{
  "n_layer": 18,
  "d_model": 384,
  "n_head": 12,
  "n_kv_head": 6,
  "head_dim": 32,
  "d_mlp": 1536,
  "vocab_size": 5486,
  "activation": "squared_relu",
  "norm": "rmsnorm",
  "norm_place": "pre",
  "norm_eps": 1e-05,
  "positions": "rope",
  "rope_base": 10000.0,
  "rope_fraction": 1.0,
  "qk_norm": false,
  "attn_scale": 0.177,
  "bias": "none",
  "tie_embeddings": false,
  "parallel_block": false,
  "extras": ["capped logits"],
  "init": "uniform",
  "init_std_qkv": 0.0306,
  "init_std_o": 0.038,
  "init_std_up": 0.0438,
  "init_std_down": 0.0438,
  "optimizer": "muon_hyperball",
  "lr": 0.0135,
  "beta1": 0.95,
  "weight_decay": 0.0,
  "lr_head": 0.0089,
  "grad_clip": 2.0,
  "warmup_steps": 200,
  "schedule": "wsd",
  "decay_fraction": 1.0,
  "decay_shape": "linear",
  "final_lr_fraction": 0.0,
  "batch_tokens": 131072,
  "seq_len": 256,
  "doc_mask": false,
  "train_tokens": 623000000,
  "steps": 4754,
  "dataset": "wikipedia_en"
}
MLP neurons of a small language model. Each row is named by its layer, matrix (up: input weights) and neuron, and shows model dimensions 256-383. Each number is 128 + 24 x the weight over its row's rms, rounded and kept within 0 to 255.
Before each neuron's rows, "fires in" lists the words (lower case) most often at its 100 highest values on Wikipedia text that the model never trained on. A number after a token or word is its count.

fires in: "with" 24, "on" 23, "it" 7, "in" 4, "for" 4, "over" 4
L5.up1407 [109 122 120 163 107  94  87 138 147 164 107 138 160 127 130 104 132  73 112 178 114 117 131 106 130 151 109 177 110 124 148 138 107 103 147 178  81 125 121 116 127 146  95 127 168 125 131 171 110 122 151  92 125 116  80 109 137 148 108 115 150 110 162 125 134 124 145  94 123 128 117 131 177 131 151 152 137 148 124 129 168 157 107 108 136 121 118 143 131 101 129 157 130 154 152 100 132 130 159 127  98 132 127 145 113 118 167 136 129 141 121 119 135 135 136 117 140  97 129 183 141 168 125 157 125 120 159  79]

fires in: "of" 38, "by" 21, "in" 21
L7.up1347 [111 104 151 147 108 156 146  85 163 116 123  93 124 168 143 142  92 145 119 147 108 132 116 103 147 118 114 124  88 108 156 170  82 131 155  89 148 164 160 113 140 121 160 142 136 153 140 138 141 121  72 129 152 108 103 157 122  83 167 131 106 153 117 122 113 167 159 117 107  95 139 125 142 120  85 155 127 127 141 114 126 151 136 131 141  98 112 141  97 166 149 117 154 152 134 127  88 130 125 102 141  98 115 113 120 121 131 135 159 136 158 143 140 138 134 126 112 141  93 180 120 112 167 171 100 127 123 138]

fires in: "a" 47, "an" 9
L12.up835 [137 104 140 169 173  90 136 164 107  99 139 121 142 121 120 121 115 145 196 131 143 120 104 140 109 177 162 115 108 152 104 121 116 120 146 131  90 119 156 123 148  86 151 207 109 140 125 151  89 130 105 159 122 131 105 136 106  97 120 104  90 137 121 137 104  67 159 123 111  90 143 125 125 129 118 140 116 115 122 162  98 133 115 155 125 123 126 100 118 104 143 135 165 107 100 145 105 120 148 154 137 181 113 128 106  80 147 124 138 120 142 109 198  99 104 158 173 145 136 174 157  96 113 126 111  80 137 139]

fires in: "a" 38, "of" 25, "as" 10, "an" 9, "no" 8
L7.up1005 [176 152 143 151 119 122 123 120 157 134 153 138 134 107 148 151 108 157 157 138 149 149 156 142  95 147 124 142 116 126 104 142 176 103 140 163 138 109 146 154 118 115 134 176 145 161 149 114  68 137 110 151 149 166 164 126 118 170 104 139 168 137 111 122 107 135 104 121 145 119 119 139 121 121 121 135 117 126 164 195 137  67 135 128 139  90 132 126 195 100  79 172  62 140 106 161 127  79 136 106 131 134 131 137  98 140 150  99 143 148 110 126 156  86 168 149 150 137 104 104 105 144 110 105 104  73 169  86]

fires in: "and" 52, "heat" 8, "heber" 5
L5.up503 [135 166 136 131 107 157 104 117 112 104 181 117  93 118 122 105 107 161 161 113 167 145 157  96 106 103 134 175 121 100 120 152 103 142 158 126 123 144 124 136 117 126 113 151 116 125 167 154  87 141  85 154 113  97 151 120 139 112 120 119 146 105 128 144 134 157 155 104 122 146 128 125 190 131 128 121  69 114 128  89 163  77 169 190 110  72 115 131 146  89 139  86 125  91 124 121 133 153 118 112 126 150 138 171 107 112 125 102 120 131  94 127 125 146 164 150 136 155 155 113 109 137 140  87 148 138 138  98]

fires in: "of" 21, "in" 11, "episode" 8, "after" 7, "for" 4
L11.up1391 [135 135 111 177 118 113  98 126 119  92 135 113  96  94 146 164 151 108 105 168 140  98 123 146 118 121 124  90 157  99 175 150  83 131 136 163 102  91 173 108 130 117 154 121 126 116 121 176 133 122 110  98 128 161 101 145 125 123 122  95 147 136 154 116 136 108 142 133 125 157 143 102 144 117 111 176  90  98 187 129 141 119 138 152 155 122 167 129 131 101 142 138 149 105 112 108 148 105 161  95 113 126 134  82 104 135 114  98 149 172 153 167 108 122 136 143 122  84 138 125 145 109 107  68 137 122 115 127]

fires in: "of" 62, "at" 12, "to" 9, "for" 6, "in" 5
L7.up485 [126  91 114 101  96 143 112 163  91 107 152 115  53 106 123 176 124 125 130 139 137 104 116 133 138 129 142 136 135 124  84 155 123 164 157 171 118 121 118 104 129 127  74 120 121 130 107 187 111 114 100 154 147 118 130 162 143 104 138 125 139  85 115 138 183  98 116 148 119 169 107 115 120 178 139 160 119 107 172 138  78 155  95 130 148 106 107 129 105 108 150 147 157 132 139 132 150 116 121 117 103 123  98 121 119 137 150 105 125 147 129 161 121 104 139 131 116 149 130 127 120 118 114 179 150 152 185  62]

fires in: "of" 57, "in" 24, "from" 5, "de" 4
L7.up980 [142 158 120  65  77 109 142  97  72 150 133 124 103  93 107 126  62 141 148 150 121 124 157 152 127 102 142 123 179 134 107 143  93 159 164 157 111 165 112 113 152 173  81 179 166 134 148 129 101 138 135 114 150 113 138 178 149 107 160 145 113 124 157 119 128 136 155 165 134 103 133 139 154 121 174 134  76 103 104 150 130 144 154 185 125 122 139 135 121  74 115 149 159 178 153 136 136  88 116  88 138 172 141 160 141 112 139 111 117 112 123 173 111  82 131 205 109 112 124 131 117 151  73 111 171 151 148 101]

fires in: "is" 38, "de" 13, "was" 11, "in" 4
L11.up540 [102 110 127 117 110 116 142 140 162 134 164 160 157 134 129  74 149 158 122 117 109 167 121 116 136 102 135 133 137 147 146  88 126  99 119 147 124 114 105  94 108 141 144 128 112 101  99 137 184 123 139 153 120 114 145 173 145 101 121 102 139 156 129 175 213 115 134 102 113 116  93 135 152 162 110  95 132 138 121 156  91 169 173 102 106 153 138 132 113 128 151 100 134 167 150 142  83 127 110 130 130 141 112 103  82 140 110 122 136 141 125 167 129 122  95 166 115 153 115 110  85 154 103 142 157 101 158 128]

fires in: "national" 15, "american" 13, "international" 12, "and" 8, "continued" 6, "british" 4
L11.up888 [141 144  98  83 143 148 138 151 132 141 157 119 144 104 103  81 121 115 126 154 118 142 134  79 108 122 159 165 135 115  67 151 130 131 142 128 147  69 117 150 101 130 138 126 114 142 147 102 102 147 108 104  85 128 123 123 134 129  98 151 127 149 113 161 133 172 139 136 152 107 121 124 163 138 123 115 158 118 135 143 171  95 135 152 166  97 153 110 135 125 166 121 138 134  99 157 162 160 136  81 129 129 151 148 133 137 101 138 113 156  89 145 152 171 146  87 111 132  78 160 138 123  66 167 180 116 113 128]

fires in: "of" 37, "on" 21, "to" 8, "in" 4, "at" 4
L7.up199 [107 167  94  70 143 127 144  82 130 149 183 118  96 113 142 128 130  95 114 151 122 160 124 134 113 179 113 159 113 100 184 150  85 114 125 146 102 127 154 102 117 141 117 137 167 132 134 127 114  98 175 108 113 167 112 171 185 154  76 167 151 107  84 116 135 107 126 107 119 107 133 142  89 147 155 117 154 122 195 108 144 151  68 135 118 136 111 118 120 112 145 135 121 118 116 117 133 136 130 136 139 104 112 161 144 116 171 138 152 132 134 109 112 152  92  93 130 143 119 131 130 155 126 115 109 150 142 159]

fires in: "is" 43, "are" 19, "was" 11, "were" 10, "composed" 6
L11.up1123 [164 111 150 142 156 113 122 108 117  92 161 120 152 138 113 101 114 137 131 138 181 123 152 161 133 136 158 134 126 110 142 125 114  92 111  87 161 131  72  93 135 109 139  89 165 134 111 115 139 157 167 120 127 152  75 135 132  88 160 166 139  94 146 135 163 108  99 132 132 104 121 115 113 169 127 119  98  92 103 124 168 129  93 146 106 170 134 117  96 138  72 120 116 115 101 113 150  94 136 177 153  74 114 160 142 145  81 120 118 116 186 109 157  77 136 112  93 103 120 121 131 116 140 130 114 116 183 178]

fires in: "over" 15, "him" 11, "it" 7, "them" 6, "under" 6, "other" 5
L5.up1343 [117 149 117 150 140 114 109 155 124 114 110 138 110 111 124 166 158 112 127  98 138 106 135 109 123 127 135  99 146 131 110 149 159  93 164 141 122 208 112 146 131 125  96 111 152 102 120  85 119 137 110 123 141 107 119 114 145  87 125 103 112 108 131 125 110  98 121 120 117 128  91 141 173 107 101 148 153 125 111 142 136 102 113 174 122 127  81 140 135 135 108 144  67  69 141 145 151 116 145 127 169  88 127 131 120 129 145 122 145 111 163 178 106 111 126 136 172 121 141 113 123  90 130 145 137 119 122  93]

fires in: "is" 36, "a" 8, "was" 5, "an" 5
L5.up1194 [123  80 114 152 146 129  94 123  88  93 113 109 111 125  92 160 133 104 103 157 111 114 118 135  92 106 119 134 148 126 154 121 160  94 119 172 160 113 149 113  94 140 125 127 142 135  79 132 129 174 123 115 159 121 127  91 108 128  92 125 153 101 137 110 134 128 129 140 105 115 126 156 130  96 109 144  75 103 124 115 139 120 146 125 124 117 111 154 118 160  95 123 154 124  97  70  94 125 134 121 101 118 103 102 114 139 161 150  84 109 143 158 139 132 118 140  76 112 104 133 116  91 138  95 120 103  56 119]

fires in: "a" 23, "any" 9, "an" 9, "major" 7, "the" 6, "his" 5
L11.up8 [114 135 141 136 105 156  99 132 139 133 140 148 179 169 136 159 126 157 146  96 130 140  89 172 153 114 129 139 175 121 108 149 149 136 152 112 133 139 137 104 100 161  91 129 162 154 113 141 161 174 137 154 118 128 138 115 167 134 126 109 166 142 143  88 150 116 117 142 115  83 100 172  98 160 103 159 110 137  98 119 158 132 169 132 133 139 128 114  50 175 109 139 122 180 137 121 113 112 161  87 112 156 149 110 130 163 108 115 129 109 131 138 140 110 162 138 110 106 133 116 109 133 120 106 105 140 129 122]

fires in: "a" 68, "aze" 5
L12.up997 [185  98 141 139 165 111 114 122 118  86 122 120 104 116 157 132 101 125 110  97  98 136 118 107  95 136 134 143 111 116 133 135 127 104 142  99 165  99 130 111  97 119 104 136 125 138 141 146  76 151 103 156 113 100 114  84 154  91  71 126 152 117 138 158 155 100 126 133 113 114 177 164 106 176 135 168 134 159 122 121 137 181 162 124 152 158 143 122 138 162  98 158 174 141 156 124 161 103 136 132 142 102 123 134 150 109 154 163 101 125 108 144 172 172 126 108 137 130  91 136 153  88  92 148 118 134 124  90]

fires in: "was" 85
L12.up177 [175  93 107 133 164  79 119 137  97 110 172 158 145 141  93 155 155 115 152 113 157 117 130  93 147  65 131 120 144 102  65  79 126  99 130 134 166 143  94 147 107 158 129 150 167  84 105  77  77 108 149 110 137 136 155 185 111 108 138 105 121 115 147 103 143  91 103 136 142 125 107 145 117 178 134 122 136  88 135 147 127  89 161 152 157 169 126 126 153 140 107 151 126 164 149 145 126 103 136 182 125 136 117 126  77 162 102 110 116 149  91 139 154 131 104 147 155 113 126 132 125 141 114 161 131 151 135 146]

fires in: "the" 56, "of" 11, "in" 6
L11.up1171 [103 150 116  94 108 130 134 100 138 158 148 130  88  67 127 127 140 131 140 152 131 151 159  86 103 126 112 141 111 178 139 138 100 133 133 157 144  84 141 134 117 139  95 131 160 134 150 146 124 142 119 171 111 134 142 161 161 116 138 143 132 161  91  96 140 146  83 127 129 134  74 151 123 146 142 137 125 122 129 151 147 122 114 147 131 105 118 101 153 131 142 132  81 125 133 130 133 149 138 118 111 120 159 139 121  86  95 121 127 146 121  97 133 129 129 110 115 177 143 109 115 177 101 112 138 112 128 173]

fires in: "a" 27, "with" 11, "an" 9, "for" 4
L11.up153 [120 112 165 142 140 128 157 152 140 115 105 109 131 118 106 123 141 121 101 180 150 140 100 126 116 125 115 160 138 108 109 133 103 134 143 166  94  89 104 118 128 150 104 119  99 119 105 126 119 153 107 128 147 126 127 134 125 183  89 128 146  98 148 155 132 137 106 162 166 157 101 107 139 134 131 153 101 126 129 158 116 108 106 106 101 123 178 142 125 111  85  98 135 159 118 121 115 118 176 122 153 120 135  98 117 117  86 116 183 153 138 129 118 103 153 123 125 122 109 155  74 186 117 142 206 136 172 147]

fires in: "the" 27, "his" 11, "its" 11, "s" 6, "broken" 4
L11.up574 [109 165 122  91 159 108  96 133  94 124 168 109 152 160 128 113 141 173 156 130 131 149 141 172 164 129 116 142 109  99 139 131 147 164 117  98 193  83 109 103 149 135 131 130 102 153 148 115 150 103 117 119 141 117 134  89 106 131 126  97 121 109 120 110 122 159 143 139 125  78 148 174 148  79 115 154 101 130 106  83 170 178 139 119 114 112 138 130 153 132 105 120 108 155 125 133 122 172 117 140 142 115  97 169 134 124 104  99 173 163 133  90 113 132  85  82 125 127 111  93 150 113 105 159 147  99 133 145]

fires in: "a" 50, "the" 28, "an" 4
L12.up1056 [147 111 104  92 112  93 120 126 139 136 135 166 119 148 147 142 136 101 120 116  74 103 125 121  74  93 152 176 146 150  82 112 164  99 118 118 136 154 173 141 169 131 106 134 110 116 115 119 145 151  51 154 129 146  96 115 147 127 143 136 111  97  98  98 126 109 105 111 104  91 144 138 107 196 148 136 109 117 128 153 155 126 115 158 128  95 141 122 106 103 120 149 152 137 140 142 127 133 148 110 152 122 142 164 140 146 150 136 104 136 117  81 161 161 132 130 162 133 130 107 147 104  99 107 167 143 107 108]

fires in: "at" 36, "of" 17, "for" 13
L11.up128 [ 86 140 125 171 139 120 146 130  79 124 126 133 108  98 170 128 116  87 119 103 153 127 149 138 165 109 170  83 108 129 121 107  60 136 140 172 123 133 128  98 149 128 105 106 104 150 116 125 127 104 101 146 126 120 158 102 101 144 140 116 116 153 106 154 146 130 129 124 106 143 154 137  96 140 143 153 117  70 164 119 136 123 144 122 112 155 106 109  91 134 106 152 128 146  83 159 157 142 130 129 117 101 110 105 128  59 117  98  74 146 104 112 144 111 116 150 154 139 168 151 181 120 143 158 125 146 133 106]

fires in: "the" 19, "this" 14, "that" 11, "his" 11, "same" 6
L5.up308 [ 75 114 107 148  73 134 152  94 115  81 148 139 126 124  77 137 117 137 103 132 111 160 144 133 106  94 115  99 131 110 109 155  97 172 148 110 128 163 147 130 149 141 151  85 137 116 104  98 142 114  79 121 112 115 137 129  99 141 105 151 109 101  85 105 143 114 154 114 152 128 112  87 145 145 138 184 116  88 112 120 115 160 105 142 162 105 144 113 103 117 142 101 125 166 130  94 165  87 110 112 139  87 131 148  80  82 122 123 112 146  92 115 141  95 166 106 148 111 148 105 116  96 127 113 108 119 155 134]

fires in: "the" 78, "a" 4
L12.up194 [131 132  91 119 132 120 113 122 143 131 157 144 118 161 112 127 131 141 115 110 138 136 157 105 104 122 131 181 136 138 132 117 105 141 117 125 123 143 156 136 115  98 140 139 140 146 121 134 133 108 112 117 106 111 126 145 139 143 171 169 145 128 138 132 101 125 149 136 176 149  99 138  78 138 141 129  99 174 127 134 133 150  90 161 130 108  83 130 151 148  31 140 120 115 144 109 101  95 117 122  84 135 135 151 149  77 124  94 106 149  94 139 135 126 141  90 141 100 122 144 122 168 129 129 119 109 165 138]

fires in: "as" 45, "one" 11, "that" 6, "most" 6, "the" 5, "because" 4
L12.up1201 [105 134 144 110 128 153 141 131  95 156 144 164 120  97 140 133 133 123 149 127 155 146 140 128 114 113  88 122 149 154 154 101 148 168 108 142 130 141 133  96 164 117 150 137 126 169 138 101 131 142 139  66  97 132 157 143 100 134 124 139 146 141 117 100 136 101 108 110 128 156 149 152 104 139  99 162 170 153 142 112 122 129  90 134 121 139  99  91  75 136 110 142 114 130 132  97 162 130 160 138 143 147 159 160 167 131 110 104  95 129  85 104 128  94 108 165 136 122 145 113 117 142 104 146  91 133 155 148]

fires in: "for" 45, "and" 16, "of" 11, "with" 6, "from" 4
L12.up968 [112 136  90 144 175 111 133 126 158 104 158 143 118 123 123 139 132 123 145  99 140  93 100 129 127  99 159 149 156 128 101 114  96 107 146 149 101  97 150 144 135 102 148 122 130 178 116 172 110 125 148 141 101 150  98 133 100 129 108  98 147 128 141 131 168 102 132 132 129 119 118  80  99 141 158 172 132 125 119 111 109 149  81 120 126 113 175  95  90 137  76 123 103 124  82 145 176  92 153 117 129 114 161  89 160 105 174 102 113 102 152 130 126 132  80 185 127 123 178 114  72 127 149 171 157 155 157 124]

fires in: "in" 49, "of" 10
L7.up844 [133 104  83  93 141 154  96 144 123 121  99 145 135 129 128 117 135 132 131 120 134 134 106 131 132  90 153 102 136 162 133 182 140 146  94  64 128 111  92  62 141 171 121 145 141 108 129 161 122 136 123 107 124 103 129  89 114 139 132 113 108 132 147 147 154 137 123  89 138 141 157 117  82 133 127 125 121 115 155 173 125 132 146 153 148  95 130 109 126 136 167 139 151 109  87 115 107 161 102 146 135 136 191 146 118 119 119 130 114 137 135 142 110 139 108 148 148 170 144 141 114 111 103 148 125 170 118 127]

fires in: "a" 48, "an" 8
L11.up454 [124  94 130 194 152 110 128  87  91 158  98 120  74 128 122  89 113 176 153 163 160  68 122 112 108 139 142 156 117 116 113  92 145 102  95 133 111 125 151 166 138 139 115 131 146 162 101 138 106 154 151 135 112  76  92 101 141 145 131 112 110 132 136 143 131 111 128 154 114 124 124 176 124 155 138 128 141 136 136 171 119 117 125 140 108 113 116 151 132 120 150 103 151 152 166 153 154 125 114 119 143 162 121 152 157 151 127 110 132 177 127 119 165 149  71 114 100 126 124 134 134 104 108 134 122 139 134 149]

fires in: "in" 42, "under" 8
L12.up184 [150 136  96 142 126 139 106 153 162 142 166 130 106 129 123 159 118 142 103 112 166 160  91 119 114  88 124 117  77 133 139 137  71 111 123 103 127 162 145  85 130 117 139 128 111  98 135 125 122 156  69 158 165 105 101 126 125 141 140 111 112 114 117 133 159 135  99 146 162 189 129 132  98 143  97  96 132 110 167 160 123 141 186 111 136 107  92 144 118 118 180 126 134 160 115 140 110 159 131 113 146 140 142 142 119  99 141 174 174  96 120  88  89 114 138 117 126 148 142 155 156 110 162 148 172 122 161  93]

fires in: "the" 99
L11.up845 [118 202 112  74 119 157 187 160  98 159 168 114 115 137 129 141 132 124 122 148  81 139 110 156 127 136 103  96 130 155 158 111  98 146 120 118 140 111 127  80 129 130  95 175 159 137 131 100 113 108 129 106 100 156 128 127 117 140 159 143 111 148 104 129  82 119 137  96 142 146 151 179  99 157 123 138 129 154 136 101 130 134 118 122  81 101 123 106 129 144  99 130 146 133 150 108 142  95 129 104 128 108 160 174 155 122 112 114 135 125 135  82 122 104 131 119 139 117 131 143 127 150 111 126  98 103 155 128]

fires in: "began" 13, "started" 12, "by" 10, "of" 8, "before" 6, "kept" 5
L11.up1235 [146 149  80 106 104 123 147 117 146  95 118  91 123 170 146 101 136 185 144 138 118 138 171  81 134 131 119 102 130 110  96 140 121 130 154 117 165 163 143 111 113 133 136 125 116 147 162 175 143 102 141 126 150 133 147 150 121 120 114 122 122 157 131 151 116 148 173 143 122 111 115 104 144  70 140 177  67 136 121 127 120 177 159 151 119 156 118 115 159 129 138 119 128 156 137 155 118 117 166 152 121 104 120  60 140  80 148  99 140 144 139 143 167 104 143 136 115  96 123 163 143 124 158 133 116 161 134 135]

fires in: "and" 56, "to" 17, "or" 12
L5.up248 [142  91 122 138  74 125 111 127  95 106 122 111  94 159 105 139 135 145 149 141  79 139 161 143 110 120 118 137 183  60 111 146 110 125 156 137 144 117 111 137 110 111 112 167 104 137 106 115 174 112 145 128  92 194 119 116 141 116 110 128 116 154 109 149 152 123 178 125  68 153 114 131 158 108 147 122 109 165 153 130 117 120 100 140 123 109 169  76 138 140  97 125  81 106  95 120 127 130 129  94 129  95 133 124 138 110 117 125 122 111 145 123 127 182  89  79 127 104 103 116 131 137 121 107 159 146 133 110]

fires in: "to" 29, "not" 8, "than" 6, "or" 5, "then" 5
L7.up1430 [134  87 165 127 113 133 130 138 129 100 106 130 149 131  91 112 106 114 149 155 148  99 170 163 144 120 123 152 103  95 139 125 123 119 165 119 122 125 128 122 133 109 101 142 112  89 117 105 119 109 112  88  98 168 143  90 128 131 138 132  94 128 145 157 158 109 112 111 126 108 116 163 140 150 138 161 138 123 142 148  96 117 102  74 124 145 113 101 121 152 144 133 137 162 127  94 158 133 116 137 140  73 116 133 127 149 113 111 143 124 145 103  98 146 138 149 147 104 137 166 116  95 151 116 128 108 150  70]

fires in: "no" 48, "a" 7, "rauxaf" 4
L12.up442 [108  92 140 147 135 104 113 110  87 136 138 124 108 156 156 119 173 127 122 138 162 126 131 147 100 120  85 135 125 106 114 153 138 157 126 137 137 133  87 113 121 136 110 130  84 114 119 153  92 103 105 136 111 132  96 126 138 150 118 120 183  96 104  92 102  96 135 132 103 116 102 125  97 151 160  85 100 119 122 152 120 104 110 133 155 122 114 150 162 131 140 160 172 129 103 128 128 134  98  68 163 118 129 113  97 160 168 139 121  97 133 119 158 115 127 174 146  87  86 129 108 157  92 109 161 141 129 115]

fires in: "has" 27, "a" 21, "have" 8, "are" 7, "see" 5, "background" 4
L11.up140 [114 122  97 144 106 100  92 124 145 144 165 121 132 112 132 143 135 120  87 135 129 121 203  91 125 166 118 155 154 106 116 156 101 137 139 123 140  99 147 112 132 126 158 136 148 107  87 138 122 156 153 102 126 154 132  98 134 122 149 165 149 157 172 137 118 156 126 134 106 134 135  89 131 104 101 136 133 132 168 121 166 158 121  94 140  85 140 129 157 134  84 146 138 118 137 145 183 126 128 164 133 122 140 148 123 133 115  88 135  86 163 116 114 123 143 133 136  95 115 161 138 149 130 100  93 133  95  98]

fires in: "the" 29, "his" 28, "s" 10, "her" 4
L11.up10 [153 149 133 134 134 168 105  83  89 154 143 126 144 122 112 123  96 124 145 124 146  99 111 130 128 141 117 173 105 158 109 120 135  96 142 103 161 140 101 119 135 126 110 158 173  86  76 119 134 111 124  94 115 109 168 113 176 106 166  69  70 124 121 148 109 134 129 120 171  89  82 116 141 101 139 163 156 132  95 137 158 126 168 105 154 107  80 133 146  99  90 112 149 119 168 108 121 130 124  90 116 123 112  92 143 147 129 130 126 133 142  78  90 118 121 110 100  79 121 123 126 100 120 130 151  98 139 101]

fires in: "the" 46, "s" 9, "his" 8, "own" 4
L11.up534 [ 94 161 103 147 107 117 156 124 111 133 178 149 109 190 109 139  97  97 141 100 146 113 128  95 130 140 127 138 143 128 112 120 103 159 102 121  93 149 123 116 115  82 121 118 147 149 134 137 170 168  80 105 126 124 117 124 109 121  84 144 137 150 109 106 101 136 156 115 132 109 132 138  90 150 108 118 143 105  74 154 134 130 121 162 135 141 169 171 128 112 163 114 110 146 116 169  93 138  91 114 159 127 118 129 105 142 120 143 142 129  81 149 148 154 175 112 155 109 103 131 149  87  89 146 150 148 157 106]

fires in: "is" 42, "a" 29, "was" 12, "an" 6
L7.up1025 [138 114  98 125 154 120 118 112 126 132 148  96 161 104 102 126 142 136 149 131 133 163 110 143  99  92 108 141 122 136  81 137 134 153  95 120 157 190 153 108  90 185 126 142 130 167 121 136 132 138 108 115 172 127 123 116 146 123 127 119 149 106 157 145 106 152 162 146  96 138 136 123 107 121 122  48  82  60 152 136 163 110 143 117 140 150 138 145 105 124 123 142 164 149 140 128 133  98 145 158 143 154 104 141 141 119 153 115 121 110 132 103 131  91 106  89  97 132 133 141 156  67 142 107 104 139 122 112]

fires in: "after" 23, "to" 15, "following" 11, "of" 4, "by" 4
L7.up278 [108 154 120 120 108 101 111 166 146  92 140 126 100 150 126 153 168 136 138 110 147  90 128 125 130 105 110 102 134 113 170 138 146 121 150 138 137 135 141  85 101 142 145  98  70 124 151 120 140 169 146 157 156 108 139 152 139 138 109 124 156 133  93 122 164 140 149 145 167 125  83 113  97 142 148  97 139 135 175 153 181 151 119 155 167 136  85 123 119 119 127 159 132 105 111 101  97 123  77 126 114 122  74 118 149 117 159  97 129 167 112 119 116 153 111 117 153 106 133 117  91 132 108 118 141 115 151 103]

fires in: "his" 42, "s" 11, "the" 11, "its" 9, "their" 7, "her" 4
L5.up650 [140 169 109 118 130 114 136 101 134 128 161  68 198 123  69 133 114 114 117 154 170  98 160 126 102 158 153 106 144 116 133 141 124 158 119  91 154 111 115 135 113 137  90 135 145 104 119 142 130 129 163 139 163 122 134  93 123 168 115 158 119  93 144 137 143 140 156  89 145 155 119 136  98 158 103 102  75 141 136 159 142 151 143 152 133 158 134 147 143  98 135 154 153 147 128 134 112 117  65 117 172 121 115 142 129 137 120 155 155 127 132 100 150 131 116 163 119 157  99 149 158 147 112 117 149 124 158 135]

fires in: "by" 20, "with" 16, "have" 6, "re" 4, "has" 4
L5.up478 [117 119 152 133 146 125  91  71 130 134 190  80 168 126 120  71 174  95  65 128 165  88 121  85 101 145 118 126 143 100 111 168 116 118 144  98  97 105 134 166 128 141 119 126 152 177 122 174 118 132 131 123 126  81 133 102 119 116 125 155 115 143 113 134 157 138 111 136 118 120 184 120 150 102 150 125  86 122 130 144 148 140 162 124 166 119 145 148 111 113 106 122 145 150  93 141 154 123 135 116 151 142 155 138 123  87 158 128  99 123 160 118 118 149 172 163 135 120 107 148 154 166 133 132 102 134 154 160]

fires in: "time" 26, "place" 10, "one" 9, "home" 5, "set" 4
L7.up506 [140 115  93 151 128 129 120 152 101  96  95 136 145 135 168 126 132  94 136 133 114 106  85 113 104 135 123 122 134 119 114 178 131  92  89 154 158 157 105 151  73 158 136 155 140 132 139 172 122 102 121 116 113  97 164 153 129 155  97  83 100 148 138 131  90 164 149 105 102 145 121 149  96  97 121 157 106 161  80 135 114 116  69 124 138 156 121 143 108 129 136  98 125 107 107 132 146 109 119 128 136 117 100 102  87 131 117 128 177 147 157 113 113 131 109 140 129 112 122 159 143 129 151 124 173 102 152 142]

fires in: "the" 28, "a" 21, "this" 4, "is" 4
L12.up1395 [ 79  94 152 115 182 117  92 129 108 100 104 149 162 107 167 109 154 131 116 174 146 110  95 153 103 130 103 116 118 167 117 133 138 134 105 120 141 130  97 133  94 134 112 129 107 153 134  95 147 104 159 135 114 131 131 138 136 148 102 118 174  96  97 122 174 136 165 122 109 123 106 134 139 178  88 113 140 126 101  89 160 167 163 157  90 131 146 116 152  98 128 132 161 120 119 107 182 128  63 146  80 109 120 132 131 154 144 127  59 160 133 107 118 152 122 177 106  59  98 167 115  88 165 133 109 106 167 142]

fires in: "on" 33, "from" 13, "of" 8, "against" 7, "nearby" 5, "near" 5
L7.up960 [134 136 122 124  69  78 171 129 121 122 162 124 105 119 129 122 169 140 149 118 113 122 174 137 121 130  74 126 111 112 161 195 104 127 149 180  87 102 120 110 155 146 124 100 103  91 156 159 144 148 117 173  91 142  98 180 163 145  89 130 146 155 128  84 148 174 123 147 119 123 151 151 144 118 135 115 122 117 132 172 122  93 142 146 140 116 121 100 122 132  87 125  99 108 125 128 125 136 149 134 155  51 130 144 155 118 122 127 140 132 127 132 126 116 105 164 122 160 114 156  96 157 108 147 160 140 111 149]

fires in: "in" 69, "for" 18
L12.up956 [153 141 154 160  81  93 119 126 150 151 123 111 121 143 138 137 110 114 115 119 113 151 100 127 163 132  98 136 100 117 128 155  83  70 133 161 158 152 149  90 169 157 128 122 134  97 169 148 118 151 125 115 146 137 108 176 107 127 140  86 119 136 144 134  74 144 141 166 118 146 149 109 130 142  84 177 123 103 149 144 125 148 130 144 153 127 120 119 135 103  98 156 117 127  86 138 137  91 145 142 115 109 142 129 123 144 104 126 147 117 141 123 132 134 157 115 101 181 123 194 142  44 192 139 136 147 140 120]

fires in: "him" 23, "it" 9, "more" 5, "himself" 5, "year" 4, "time" 4
L5.up1326 [126 134 128 128 200 154 106 148 181  75  98 117 136 129 128 149 138 113 102 165 124  98 112 129 141 116 157 129 160 108 111 132 129 107 141 133  95 132  91  93 143 126 137 147 120 118 152 135 124 124 107 132 141 138 113 120 117 138 156  95 139 122 146 151 143 140 115 112 171 112  98 124 142 175  85 142 148 154 102 182 165 108 140 147 141 101 176 139 138  95  97 111  76 143 148 120 116 134 134  98 164 130 151 136 107 141 153 104 153 134 122 122 108 137 151 131 134 125 116 157 161  86 127 101  86  89 137  83]

fires in: "of" 40, "team" 6, "among" 5, "the" 4
L7.up559 [128 159 138  78  98 173 168 133 106  91 144  82 126 135 136 139 110 135  76 129 108 133 103 153 120 115 102 106 129 183 129 125 131  94 126 153 130 140 141 125 113 103  91 144 111 131  91 151 122 142 150 132  77  81 140 121 119 112 108 155 138  95 141 136 158 159 217 106 176 155 143 106 121 149 158 121 148 127 155 168 110 160 136 142 129 106 130 125 129 156 116 104 154 120  91 140 147 131 117 131 135 160 122 174 119  99 126 116  98 124 131  79 103 109 105 180 124 133  98 137  73 128 106 146 132 112  88 122]